Weights of a small transformer language model: MLP 768 SwiGLU, rotary positions.
MLP neurons of a small language model. Each row is named by its layer, matrix (gate and up: input weights) and neuron, and shows model dimensions 0-191. Each number is 500 + 40 x the weight over its row's rms, rounded and kept within 0 to 999. Numbers have three digits each. A neuron's up and down rows have the sign that makes its largest values positive.
After each neuron's rows, "fires in" lists the words (lower case) most often at its 100 highest values on Wikipedia text that the model never trained on. A number after a token or word is its count.

L2.gate536:561452514480565472460521462433431484512578530523480537499513556501536506438523499486487534519503432542405506547523490534428515499534490489440480487518517457559536474496528463437473503525546477541482492533499495531459503497530456601516567403451455437443454517469547491516547583516555491562515488494475565486496462503489500504488484528493490511489546488433492537533558476578488524495533536562492527496404409601531512543520512483484498493485540493550537536549459527529554560459540568459512542410474532494529563479465468478428466460552549473528456515483502441460523447475442496532
L2.up536:496554460511548415451446548521479574522509521422498479516507508485463536522502514405488502491511516391421568520558473447503536545545490528553538493582552473527499504459475532517513529563557470446438462486486486525506461534508495510549505433523489471489451501491487487507481496488514515570414514478543491533495412523427500531520480563545461485589471420519565557483460508512463584517433480499481480491485473425494506476479515455482458564519464462515552453487486529540528468505563454496398525580450491480490552522520467464508517530561532552456545499515486494531488458430574454515
fires in: "in" 31, "during" 24

L5.gate757:545499502497499436561531527460544528545517459515499528433528470488489466484487517593479456498463445500488550468485497566457490484539462576529504608507474536490489490529521463518478491429434447542501549475502597542478530552504480441520534490444543574559499458540490557511452539540482540478497466546487474577496518510518543457569522542474543450433420546604498449489461480545517545527548436503485477489538486511526485535540432461471505563528513509494519476470483549525581544473446474577449534447558467436494517519486495499500471539453463518429481453533447511585583467488472510504
L5.up757:466573476424463433445480522405478516504485509551565427573497528487478525510491481497477488502487509466538527566458458419423463566481511464530533501493495466526485455508659548528504456464518524545489513520504518569460504518468517494444501549496563476509478511457504575569484575496456516543445535538475387457489478475455495504529466489482456486496490522461556445450512474441432530450515554461483533471505490455427560444486506477484511514517531502477491535564538491503512522449516582471499534498484472485572518541457555498493441555511569476472507484502531557517503588526496430520
fires in: "most" 25, "more" 16, "less" 10, "very" 7

L4.gate430:515461490471535485491447521503520467524471559520501553545487538521498539523501442480474516512484533513552472552525430511544500523487442598498523474602544534509463536468524461545470525446466467536454483475608456489482532477497454391534478449466479568562443503522471553517453496497513510516532525484581512467515513469432431455491540511533487506494546509471588502492552510459507540478492583475499454492544531526468535438598428447563592569517457469493516486512458521511492510474534545501503627483442560509528424467493545515478557555491534482539483513556531497434481514484515498539
L4.up430:550528487505496478470432531460552507460388503487463464538420539574533538538538483527448550503502494501417502481472471523459537555487501461502512563518494563497490525494564530469482487441503505466486524524500453455554473419501467475463514431499512469471486499487483505418495431523447566536520528557469532493479492540426424506567473474467528498465520550491493485506503443477541536452483473549462488526501431520397548503438442436541562524490483592544497578541481436482508466514433557462455589490529541511503507515554524474470508583544497508488447540558545519463492437535446486521
fires in: "where" 33, "when" 23, "which" 15, "while" 15

L3.gate449:516488541546608472463500400513505556545505600477458588517461541528535542430532587553508493463477487592476573535499612488461530478485513504478485589458509519516485477479485514461472527543598462510497527460473525467460499486551486520439437468548505491597512474540552571504453498481465479465501520480530484510510539446520512444494507531487534586483489490540536554546576475507427510539567502435506484463527472529506510471507526492471574487475501522560488503534489547501491556553561518497549551427505493485515543511473544439487528496438535437475492457470536501518463498494469512565
L3.up449:483477505529555496459450455543486465493524559552445523416535510493415459435512523483459474541514543524410468469550537470448494434529530484443519490490537443481470441566454473474506509397557483475533480401538466497526475487489522490521516489518534497531452534506496555457584581513528422463472441552487428503475497513533543505457470488506515579465479476554484486535502476478527486535556478496481470421538519509475527500560455479452397476431512489435482525557539530500428494461503478481500468442479489500507489543531438505484561434483448487416532502479485465537553535508404475453
fires in: "of" 29, "in" 19, "for" 9, "out" 5, "about" 5

L5.gate563:573488415570532448495535430462543531495526558454527394506481510554510513492523446539529470474505467506441506513476629517519506462495554523512424476535386477501467513522496501563492518483516548462430542409509549499457519464520476497503565436484472498472475559466565566549510458516520549542446548485452533449531524484466530505487537459512520467499504460531511474485519531523535528465463589540457511581550427451520470472507495444511526437474474544487486433527479520535437500490549525559493517489526521475502557440536557487500466547496524514457416498563441508505485432509493525539
L5.up563:512481480512471424421494479490543468462522498516481461451482536529497399478466409482493520505488483432455513438540572489452494456518475551482399488483497491484514454493509481530468533538516476474511519487468592473482487495499547557505488492522474478531503509438563538543466517517515523577476433521548449514556466533479506564492542473452525563518538467491517443489460532489524481478514588506419467427533389491475539430459562508485520490509454560473568487579560510469515603498471504495496503526514563490521586464515579462451543478583489469476463499551505547437531471538471448481
fires in: "in" 53, "railroad" 10

L4.gate34:536457494568469534405548509492484488495508535497465464490533521550545513572469495471438505460554425487552475521483450412594522490487511527508514473536550506566482458540428548475499556538422520545474479563455477550471556511600432513476489512612493499538537504547474498443505552558417489497532513472443500512517510517425531481494516502425493487543616466587538495489520575545478462441491543517490496549523484511538482546602439523517457565521491489474453526533456533483562538493515490471549572479466485503472517480502528520515502491501491472527448469500469462552474523464502499456
L4.up34:519515521472550533448525433517520479536521500513460526510497446454485464486518487532546512472550524432491556506544480476502517429498520472517529491483504518476501461564373539543585451475569502581462457445536451476472544478499493509551550439491534462513538510483494418431498540513464516506510442514556522543557487508496431491554412505495430494484511534481476457507540540459561543457483520524580428499467462534501499589567478469559546491493435490488489496510500579518513590539503596439543516490482438504426535521539538493502477482486535491494380533492521530584489539472491479494
fires in: "that" 35, "which" 25, "have" 16, "what" 8, "had" 7, "has" 5

L4.gate597:537470514480453418482498481456505460485513505469522601572553510511541493430488494445501528506496490531593490441503546551549578444549473546521495436504509478513418483535533444487489487610471512510451503444491455484531520546550450515490493505556529479522500490498557531512503501536520476564523450404563541546474454463482485508522526527501488517480507514460529521472442478526508576511537586594443570454542462482415451468540526477557528473513458457521493439539502521515489524474563576495494530480494506595598508465499515561444499488576508522436508469514489489483479498467532431521
L4.up597:575480471472431506476465458486442366445531473554550504565475534484506497486443472471517554468437532490498544554490528554492506534502485580552523504437474524508549498490512502455472554573511519581493538535511510462490479479462423482458508550503528369496551414477511543605482485543522535509517546502514550450507481406499541460500526500523531512519455469514494504526476514547498612442513544559488464434518482509547523496491516446503475426514491506508522498513487539529598531416493534532557530449481532492545530539525477496548492546545466530460533507484500530447510480546513514430
fires in: "in" 92, "of" 6

L3.gate484:478438517492469503462507530519478536525505574471517501588478491522556508467525549540510473445466489523521430508570479458555437463526482593415474449557510420480440513503497525463551456518489461517453459475489445444479476510547479469493445585524473568526491469581505484527511525518531442554512523488558580407501477466415439530543437479429479526511523435524572494489481567498461500540490542516522524498529447476506542474567487509457456486596531485520556566503479480512558561496484501553458470493494495505492510470430498533532496519516544509545518418490462431570497561458521504542
L3.up484:458486509493594578489558479514476513541506534470434500511491463567521481516517511514494509528525533502496525497559461500502515520548470561525532548481504499461574517469532535497516524501392523530490516428540393565489560536468520510461488523626558497455442488504448517499497541567521555508525502494582521471519513483470511509461502564499461537553422474426611499497477519494501463507509556463529487433438526442545440542545462496517470518515545459569465530466514513550482495520537573520483512470583555494526455518521453442607501454526530517562521442541464495551522533509555504489
fires in: "which" 58, "that" 34, "what" 8

L2.gate661:457455501466451476477604471477549505583500510446574481470497552551501496453413495489493500495526489515574513510480529467441447457482534537474492462483484504485529431542487481509545437512458529534482474480562459491476470419524485474524494448478547464491510547498515535522512454553483432477493517548528475531488514476494416478501432560528497503466503451516575522518514512519465562484440511577524407437485465436477497533541464477481521485518597481514523515433446452493616418550508440506492464413472526485540436502535491475502459534538497525468488415458449568545558515474497474564
L2.up661:528488507486624498519578467527473546489533521481475508493551529459478500461522529544509445495464535552417515494500420515503509464452484549472513475490479507501496500475563489569567447467482560455501440472477486449511424524530521465475529495488499480496450509572498539530478451568557454478480434468508551535446488501495484541513473547497455529483535326507463447570521579460474519441471559552482518511486563500481539450606459494529495442449520461521523498465475438487531449559506489557522541612506508489529501455496516510550479549533520459527472421528488470508492517543485505536
fires in: "which" 26, "of" 25, "what" 14, "that" 12, "who" 8, "expedition" 4

L4.gate712:444522550529506516520429503515564503530505509460553460508515526504492500527468533480523598568435507513545520469598421484505483500501557559470541420518552479441483485492499487520538463488449532441499459423472434431531515513505502451482476513562558515566504524589565500518475465440407499580495482474531500429486485462537510459498488535501486521532567466491455584483536503508494573530515524503498440489559501591465455497508505496424494457512497522450511487421495481469472521508509545499551564504490464436527520567452475575454589509466507520483502450486468490580491418495540532468
L4.up712:494533518614495514508446530470450504494462514524563537526498497456533478500447489494437459427521507488508467564533495473548559509538430552499527477516500488522584515458548425558511491409436475495419549520549475421514527487539457531451521489512484550497483512510454473468442534451462489506505513517514517527483491467463526487433486528522415558481492523426521525457569521527537527559522510526484508490510481410475508474478441518471474520470532566444464508430443478527458448547537552543528520546556422479443535538425499529504548524605492538463495436461540462552481432450512561523
fires in: "to" 20, "and" 18, "as" 13, "that" 5, "which" 5, "insufficient" 5

L3.gate667:482522468458559462481510460619508564576481546436556484540503459477476524453508449450531478470487508540525421469497497523490548527550499452503512513569528500555537428514456418501573504552432462517517595500566466479455524473545509489579501494480560504562478524455511592492497488493438438486418538438482489429491563504473496426426454456494481530422549502534488516494469477537538534437542534501501476493478514433532517506531433491500469480521521494509432507535472531471485458494491469504472489521451493564456499544521484406499529504509456478467539485444510493510393468510498428492
L3.up667:512556538515551488461516495513527394513544505525559569491530487513512500523511485525450477496462539511529485447544569502462400504526504475551572525495528436515515441506505524418478470503527519544595467411541518550509506458499474522482444492428451402512518540431502515489450464552524507578527464513552516458502488467460476513555514568477485534491521463551412525512543417488523444569483427469489518449512508485466538472522481520555530463473555501477465567494377503467522451462549404436464547529530502505481498552550582506499501465507489467482509526467465476448471474484491468508
fires in: "where" 39, "which" 16, "this" 9, "that" 4, "genus" 4

L5.gate258:564444505542530472530417516507481600505514510487514448516449496478456569459536548492442529510532501507565446544528565486432524548574493476475520480508472444476459564559481418516533501540449478496519470462491517539515446484509494499497534501552492418567457510541496529487547479497469531542522497498484459490496453479443490571497461444544449470428479552523510503477474482537515520541518521450467479501519524413533431452484523499579608503505483531494467518495534535567472440434481574549468554476468563524540459512555545504545598533546520539496495449540480584487441478447559524501
L5.up258:509478543531569492399538456476566486519520495497515520526462559462472512443472476519437496527450516541504417524515546427485559411514507489559473494522499491475513620483484516506538482538485490499480530531470548475409478504515473463478506419530541476528544515503501577484412539548493481485527485574411496456464518498463489493545438509478408519465494493490586529498503529420490557469499519517426425532516517401523480459495475496498517528478497474500469548478510470433495538473554514550544543543474516474505530446566446545485465535533498597492541517497438504529496451533460543410
fires in: "that" 18, "each" 14, "which" 9, "name" 6, "age" 5

L9.gate596:457476496523522497469576529478448538500510489502499471518513507537497543513512513494558446537489458567439477549483545474449515493531505450431451501487558472532540441487483508431508456477547513494502524538500549430512429484509544511484524419514514532502492491574487494525439499454499503555558516510500503419493470525477446483474521403531499531548502490507531486456515559540499503527536564508546513421427433507422487502480582484568497433449511599451526473592541488474468477532462549530491495524475524419512508610533492509452471491450387428476482499472480556502478466592469470444
L9.up596:505527497541503470473567580451483509446520528535549514492501539543482508432610446520522498502441573485459486470567467500439501447504481425537465494503554512571556480421438489482497456493546529511448502509531494486421547460474464446417515551394505546525435481494543518548520519500504458491446480495515537510514500632515495455529502553518541511461440497498520497488516588546505550479431512525448484509514409531530530490455494513462482489471483515507502492546456523524524568468517507427444563517510499499502480450509547501433514533503492453531486431504497515475411487541449462401
fires in: "in" 58

L9.gate341:427545417462523451490563492469492455512486501539472516511543501506565544525442566516602523485535495561482475536565537523525525521448493470550433566548486487508495542488465482482507503461457447587453490543492519525481547514461484447522505457530506469472487528540480437540521515502492454443507430485522462504449466479476511616460462455465475480459529441445483526469504569517478425465550477462474530601561548543523496467530520473509498493524542556474570430536437506518553429550432578516546502423504476535564473450448474475458530530499511483462518429522503471529525538506484445463
L9.up341:521584542478442515527534579494486554520498507538525550481540482456446530441508492483550513505436495504514547483511560527538531539544569509475519519484525535455495492509562504539552481453598557425526504533474556524443494495551522479462564456479475504525483467417468477525538571474485536512473506522462486437524577544508504505448510499499497503529552467509508474459451545517506459487531507542529539429517448552533488449431498565448433491491536456494495580519544543514404477418476543508507568559533564465515546546530584550472485504509640484477485437481531511509516498504505559556
fires in: "more" 26, "most" 17, "less" 12, "much" 8, "total" 8

L3.gate761:498566445493506604428559450486539546517538477462540430554542431528531518386544404464564545451533526512537443526563529503470547429533518487468531473480485494509481634501507527476543493498414563544503493513464472521504521492574459464530486497537560548449491514540563507501545497588502459535515499556485517443520544549475547493531542478471586432551458534463526541479495524529512500482471528492505514561541494470499514398472499526520507569516531516505503483555524496540500491527424525567506563479528517507488512478459517539488503546505494481412462496531506488536504486499481531433
L3.up761:466550479550502508506492554500488512526513526478494503514528417498560498465486493483477445510547455463499481513583473441526579434465433476510402505550449554502404492535571496508529525496443480479514521472486454488578532456515514491512429465592539560487421560487504488533466519538451505392546464543456512547473550630479490489518485521524454474542443517449509431532537497547472487440440496553454448512540437476507526525526528498508531498417484469528533471479531478506490463500481547504523522548550532504488473463492463537506540470449510462419501473613482522575476517520521495481
fires in: "to" 30, "that" 15, "who" 10, "crosspool" 4, "which" 4